From a checkpoint of a small transformer trained on Wikipedia: width 768.
MLP neurons of a small language model. Each row is named by its layer, matrix (up: input weights) and neuron, and shows model dimensions 224-479. Each number is 128 + 32 x the weight over its row's rms, rounded and kept within 0 to 255. Numbers have three digits each.
Before each neuron's rows, "fires after" lists the tokens most often just before its 100 highest values on Wikipedia text that the model never trained on.

fires after: " |", ";", " the", " (", "/"
L4.up57:129109144109056094088103153138103091085117131067109150114170150088122159170095187167135084179091171133115053131158181156148091140150129160135093123101096112099112159059162130103136150135143125099076131089190105117161158095157147118158114091153130113129044119169156106115138095168090138105171127185140125093153097087190140120140067197098148163132061092170127113123134153074120142105140075117104145109135121147136162128168148075105119160119151053154098138133116153120161121163183156138179124114068153119128216179126073121058127103104094176056119114141137137157209064115102153188138109091156125147157153090104135136085123160155126131184119120074107121145119151155116121096130079139169145112117102146137139155135161165162143127143160124133160107157080130120081159149109114

fires after: ",", " United"
L4.up971:057136121100151178150135120098058199162098166089169140157107124151187164140120166155114105109124111107097140147113176143147134065115108107114098089180169127126114131063106127145128146132124077104109129125149160124174119123155084124123119160193110125097158058146160130161113047150119091138119139147140073104156174116063119096144186124096103129086143048148128097119088123113141124129182105151135161097096105101128153121125100153153225054122102145105121127143122099114150146207158123073144112154106131155086144121168122179103133149130132158121107113061082117160189150120159138136121128073117132127115131114145124058155144201076116115137184134145140126117108127158151152158154131134164097148100121141116100126108147181134150078184145094147195165147118161077114123129151139

fires after: ".", " (", "/"
L4.up2936:110123145102106153080071086123126132117085057173093109142160091089150170139122133108113199179134154171144124160114199119086077113120172096105133134137127121137063109112187118083160150137139112071083155162102114149127113104110109089194148127203129123139165127144093181112046081084145106125151086166117082134142133079117145117183171103130146181118128132155109169162153142068142110137123111180134180164098180146193158117163132110161159125135163148153118176140101120148095074073208127112106145169104110165120150216107116132130148115086126075149165108093127108106173204155163106141070174091127159112136120123154087108149115189168109202119153094158154138104099108116162111169118148111168105085117158140133084096086150154161148115093157096079116095110062119132153102137163149

fires after: "|", " |", " Boer"
L4.up2207:179119089106070123163094133112107086151135171105088151156106117127092123102150139131131097155110151104125184126148136088130092187181100183121053134161120116133045132191139139141086156123117169112158104082182127119158165131096159103134153169192106106096153130157156100157149109134164144127146076184084177113106112186121116139173139089066129111145178165110107104100135159134140173181147133121118138139183067145116143148199147165090132234109108145109102169115129189080139125164123098126141118164111120118119118055066152066145111115109093149176161137100097127154082085084128171138119148069118104121092125169113111103187113180124098123138131140093130114089070092137096096173150112111161144144158128123099156132192099094146122159127147119104134096105156163120092173094063093

fires after: " the", " The", "\n", " |", " A"
L4.up296:178179144161143165093036109159139119146195121146100083121064129099160195192122146102144090122101136140157104112179117121098117159104105135068147139069138099027173072131161151131178146162215145102102099164211131156178135145145167105200096071105110113141128176031089137133136096134118168162148141062135123069125117071145143134095068039074151058094102098163113114117094110122174104114127146105115116152109167162127138126106171181155179057116199156073085124138145091101105143119166126139092099127116137186111176182109109083113151128147095136138134148128140140147108085167119107175083149116113126107154108122144091134192154129058151121152149113111142100139053101123125102114119080123088131164147124139121105158161099137126143142135088132148100090157146119102073147097073131

fires after: " the", "\n", " ", " and"
L4.up2238:065114122089121115144112105166140182077134075160144138147099132103128171062144083159171103155104131101151106161129158115196118132127116077151145168134097116118068091115131176110154135105119063070050113200138112055122142132178120130117077155084150113137071130145134085169090083146233144155159099084100078105156141122124121084109143088122112088104109167115088138144167127140148161133109157141056175135118140104153124115156082126174127125089198153158175123155067082122168057154153114132136167139161182148076161204063098136146173090133132118153158163169114167133162132156120126106155170168160127112123121153113120121123119159153152174130136152111137105188154087144138160098090096130057126128120140113157092156162175112107117094153122093145098073168139197114063081069078202

fires after: " the", " As", " not", "Note", " as"
L4.up2853:163096124120084101143115131131175173141134166115140087127079138142133135131130145156128167182106124168155106097119126076151145115108151051118156143119150087107098084164180123121153106072117129128150138106151074156125116129207111150172071189110157173072135111100122161129081118181036175108100065162111126135103148098182113122199128134085177111070082120191155094087056166156152162190146121205107170159145169096098090117176121122153124089143147189097180110106126111154187111188096089068107145118141130142102204157132148079136143077168135101144118106105145152126105168073143144126156138142070132155156160153128137130162131132087094109092159102095093064078179120092142131124145090127147166174127150212153103218179157143104124092165156159121104149163132115111097186057071150

fires after: "),", " Japanese", ",", " |", " American", " F"
L4.up1054:208152149129125169089118110156091113176044140108087141151094132150136115092151111099135141137153118115165109125116137150147090108145138114106080131163141173129148135109145108112177205101160118111140166128146139077148125119145144155141199161158136127130122116141166096084162099118104106139147126174146109140161138136136094071118084184067165143102142093161124144132118197117121108117112142117110164070126118145104114114102128141089159090096129103079111126112134128137120086149152125102141152114155133149105171120107127108097150084174137180112087126145131126173151087069133057160157109125167094122170117133100057132114073138099129113100167165113138132111115158147165057101145114119100141142144115162115126194168152151137098115142120161110158129124121101091131063126070085

fires after: " the", " (", " [", "\n", "The", " The"
L4.up1337:174119187178089113168127157120135167168072185074093156099098127148117094099101149132049093131120163129141117166175142175151130119129201109146076058195097087134135132125102073116172167123168123086184137101184084089134122130133125106115063141118051120078076061152163117115102097103141166172147077112126113142142180091136122135104137131116186114128133110146172131255183136126152142119161133133124085130137169151131132109132165153138107080149103136137116126123113128123124099048178104103130173106099138126061107139151084131087089133115077157125135089137180139141116160149170132083119088123179098110122091148165063135107098122049161189178118119061131197140154126178093092095152072151128061113105087160129102106163154093168122159131107129125173101180068131129121073146130109

fires after: ",", " and", " of", " medalist"
L4.up291:153202083096120126137051064119093117080151159123109084085082119112162197184124057118146145141122097121148068085159122040146116175116151191152087151146110109107150148186158112129088143119122106142127131136157136079159102172126085125135168185129115145097175171116094067069116111134137194122206173138116113077140118119192098149091147087102139145122150110164139169191149119207143115087164137183157102149142151216091127162129133193208126129165156077098165114123129134105156172133131140129119090140098162136113122134093074104156141125126102128097199112147135062138172083122093129115110146166135052149140133078198186120162157076106094131076152109132204079140154087127156086142108116119116106224100111156129133190143114123154119188125165160089149109113100064082112152154098134

fires after: ","
L4.up443:141113169129160149112149146099075123122093122082046145196187131154097133165133091185167158125177174173127102073154113153106088195153098151072092134153143150184127146042133118093140164137136105059106107107120096160130133204152123178103119131133101117136070123194170185109074102111109151142176173077125093123107136131124126125132144141124140193136083107163111136147099203053138152071095151158105124089153178103119148096108121212144175081069143123137107117081152108146111143179171141063140082119059122102165130122092139081135122064124163139127120113054078166126098154088205092111140182132151138110146191124155140157145086158140153190150168132081218169099137171194140132126135077105148106115113106116099112112136086181122110115145099129159174169114118157127166106176081104

fires after: "\n", ".", ",", " ("
L4.up992:171111153113169085147123099167105150135081175140112101142125111138113151157083128138181116110199119124133147131061150098059091137139182083177117126142134129139122126145108188074175153091081141066118090150130195123143134108144136127138098196184072092099117163152124101200065096108129091120169112125106147072138062107125151152128117143110145159155171121120110132169202137179127107116198149126100119120147179117130160152178152138067173143145197174098111163133083144162146133117120123065165092167122155152069106183121111094065125133097126175108141089054093129161122102121082101117159172161124119174104069118078114092120075124112153125104096109114149097108117100189055102164151111153107114103116109133137077115183153122103122119104104152143159097147135131145147088122141157

fires after: " (", " ", "-", " |", ",", "."
L4.up1243:186141205095100075159131163168152140111101166141130150140127121138065154145115122108132094135127168091139117113140105134151117134117154227093074107102147193134128167086154140146125112117181147128121081158202131123122127121131157123104097160135147155104155160172132108142041141148126151129144109095160106117113142127155137088110134139128137145096157151157152115128160122180128120121121065164061129178135116140113126113102102105070129158138114179169099078128109109085080111138102157097115082169126108148114097160127107096102160126134136113145120128111150095075146127174113162158093137145149129091095117160139143124152159152137142081132225080104152097110146122122176099090148131193148107151163080118130122152184197094172096057161126134116115138161107148069106119162120108

fires after: " the", "|", "\n", " a", "===", "Modern"
L4.up1059:146204145064152089200112140144103099134134168165139082081101094181105058089113151141093066165144122127161080105194112127088125139095124149115130189121104148069088115124125110142191086159168152099109107232144119175130141075152131132126115203175137149069127081103092145095145112128127122199108151102123079132142150112114132173147073109116109100118107133142148118188102160098128165152143140151121093116116094151161146132182086209111153090143155143112128122083138131109161123159100109120184115118070117188141094115125042092150072077103148099149115132157115102090155111115100096076174111111153134155152149102126106097143123157112141174093115145112143124095159082141174126125130061147112085145162127149135113168121122146106098132150174112085155116130088125096129126138085166

fires after: " the", " in", " of", " at", " for", " as"
L4.up1533:124119098089149143128134105097194079154106098085091120139085134155146166114067177116146055116146078115124114142125114154111128107118138137117144103172159147118165121116146112111203108122142140075152147103124112129087110110171101146134142133097106107125121136166192089157097107143113127138157124122126084088140204112118129118138138116139116150171096098141157092030102139153166156164122063158047159128164181136160082116133149168141152142118129131068132083131058101169141143117175099098109153095204189111105158142129128142109173079098149121081091164086100187136124104134067144126098133121118091124104158117108107098117075152162126114134112150044184130141132055158122170110103137185086055170123131116155086108148145110190094096139139136074116092146081157143100115113150081

fires after: " |", ";", " ", "|"
L4.up2825:116108138096104079068114104175157145148097123107048089165105137166096124089085131114102139124076137122063068153133168108107150125152128217085147144083176125056084134117125164120104179087126135136078138124141099084161109104151159138145138153109148164131094160130147151133167129142133180153146162108125093096088187130167092123104122141129138068044095105137127160152122141136114084120157106129122117063168118255136171134168137121132074111130118137107136108076167135152116113098157133142158169165087155125141126151116105133083058129160199105180129119108125142126129071186047132105103174157112113073096154177115159143109092173197128165137159107137127085123126064120101079121121080107175091150151115163141099113132124139125202200156121155087103149121105152077166114157067134

fires after: " the", " The", "'"
L4.up760:126114159203095114147149133170127091143137064114108126057121097113146129104104156103127106110106146106131140117133222123143149130136138137171164115149118181145102084104181130074091130104160125100136135154153090055136085171162138149112112129161102127074097183079100140125105108127200140143097111109102114162064132146156109057095117127080156121114123120122186132146139141105172133064116132089128156071125097130104161098115200185101113138077138094140124100075099139119159115079152116137118096096163140150080180100089088091089111115127125104067142139126120095147128099112154120150136117129144131130102085118058094166146175133077135136147098133133155153168092049096148117119122098159086111143142129109124150194165175123197103058175133129135136129116127119138132162133147162

fires after: " |", " the", ")", " of", "\n", ","
L4.up1388:086111158108098113121126138134159130140067112084102107109159050121095161141129091109153096158114170164136109106133132120113106133131184134130092096086145138106093129063118115074138203095179142101104102111166064086142087115160184110131149151183053128065103116071114133200092130148102166085186090143072093077136124152152139087148116128059124091066128120138139145141195239167100155117115143109166072099137147139173138144134101162048139153128148184139108107145145125047126135204141170134124107160115103132077134101098122120151176106151126154041184061166058179097117087115096163104158163114110154147076121132107145117122076101061172150120150129097148128136079142132074157105116117112139166175170100100149152186143143160110141126103094222167147082100106111080089139124123114

fires after: " in", "born", " United", " (", ",", " the"
L4.up900:119125096072126099128153073146139083078106093089115116184144156165158173045125139172118074188140171115139111126168155098183092087152179089097119127160108108131133134183103137098173162138123109088120139131119197091122082151205066107109103159163130234178115120125158217150057123130136090142168106124053135129118140084155100090169134149126102106138163137134182145107105070138180206125166123123116102135133177109079135137094186127126147118110151168130085159129145086106114102135196139109139122077180151179074115129130149145107142093145087100134145127058110140106140170152118117136121118134121130132120184060119132118149115147149162182143097106180183160094115125139138096106159089090152126179144168142100149172220131134110104138150170133116151068130105107116137066121103157

fires after: " (", "-", " \"", " ["
L4.up2068:213088128100059107141072178120142094098152122117105139183080129151106112193129142178138106178120107123194123089088152101093123155122133161169131121153137128174141147126153078166094170155183145112088127161135111139113148070111106146124060192130165116063079146119110178148127098210116129101103119202112110157110187094148140083119136145068184124084060146142097133112124138161108174155112063133085082086112106104142128121109132057164206134131185133090158176186149119163142160168147127092146114125097102107095131170143159097125114094067100107138138135086141141110144074129043167113087204151108119160165179138102085128124102076148115145077148107091123143119111042184157115096110090124078124133174106072155050131073115159192133188124180073147158112140178091095112097138106103

fires after: "),", ",", " Japanese", "born", " American", " United"
L4.up2228:161112135079169111104117094165109077105074186104101094114077149121154161107085197159152105102175173090136079157131183137152105113163155115099153154064145134143129144140122127152136185019150137053101129118120127165170135155126102205124121175140152179108150117146162131121105095115131171113108131137099152140108112117160106117091144144049119119196164138128192164184117117129139191110131136154120148133143119162100136160188104153083123109091166104137116114101138148166145096117129122041149137149120186102200156235121144137172122049129165118178117108079149145093127138082104063157130123144080158096128156148069118063163078183118145119114138198027110122151185174102115038070153102122156109122149154135131105153154149159168147125106131171103144099130079103099158129114129139

fires after: " |", "|", " on", ";"
L4.up2129:127112127139117125138139161153127072183081134172161101148116116119093156130067125152128106074122102097168108078178161121144124114119098161125114139114192076124147088149128091141086070157125109085109119133096152064100097083118104190130181146130068142084149127131138097140149061148081077090158123115097115144065143106186152080125115153069155102091134097148207131126149159073174201151168071107108092149160150145112090128122132132092133112124183111157143121133096133109148076084149102139154148152161106104093138127129095090090143122104096163134137178154113064178123088139120124115108153103107183147120145118134065165131078176182035110136167155115161155122159081113145073091111135155176086125222099099113066146142103130160164123167137114088092139119111146143107196141079177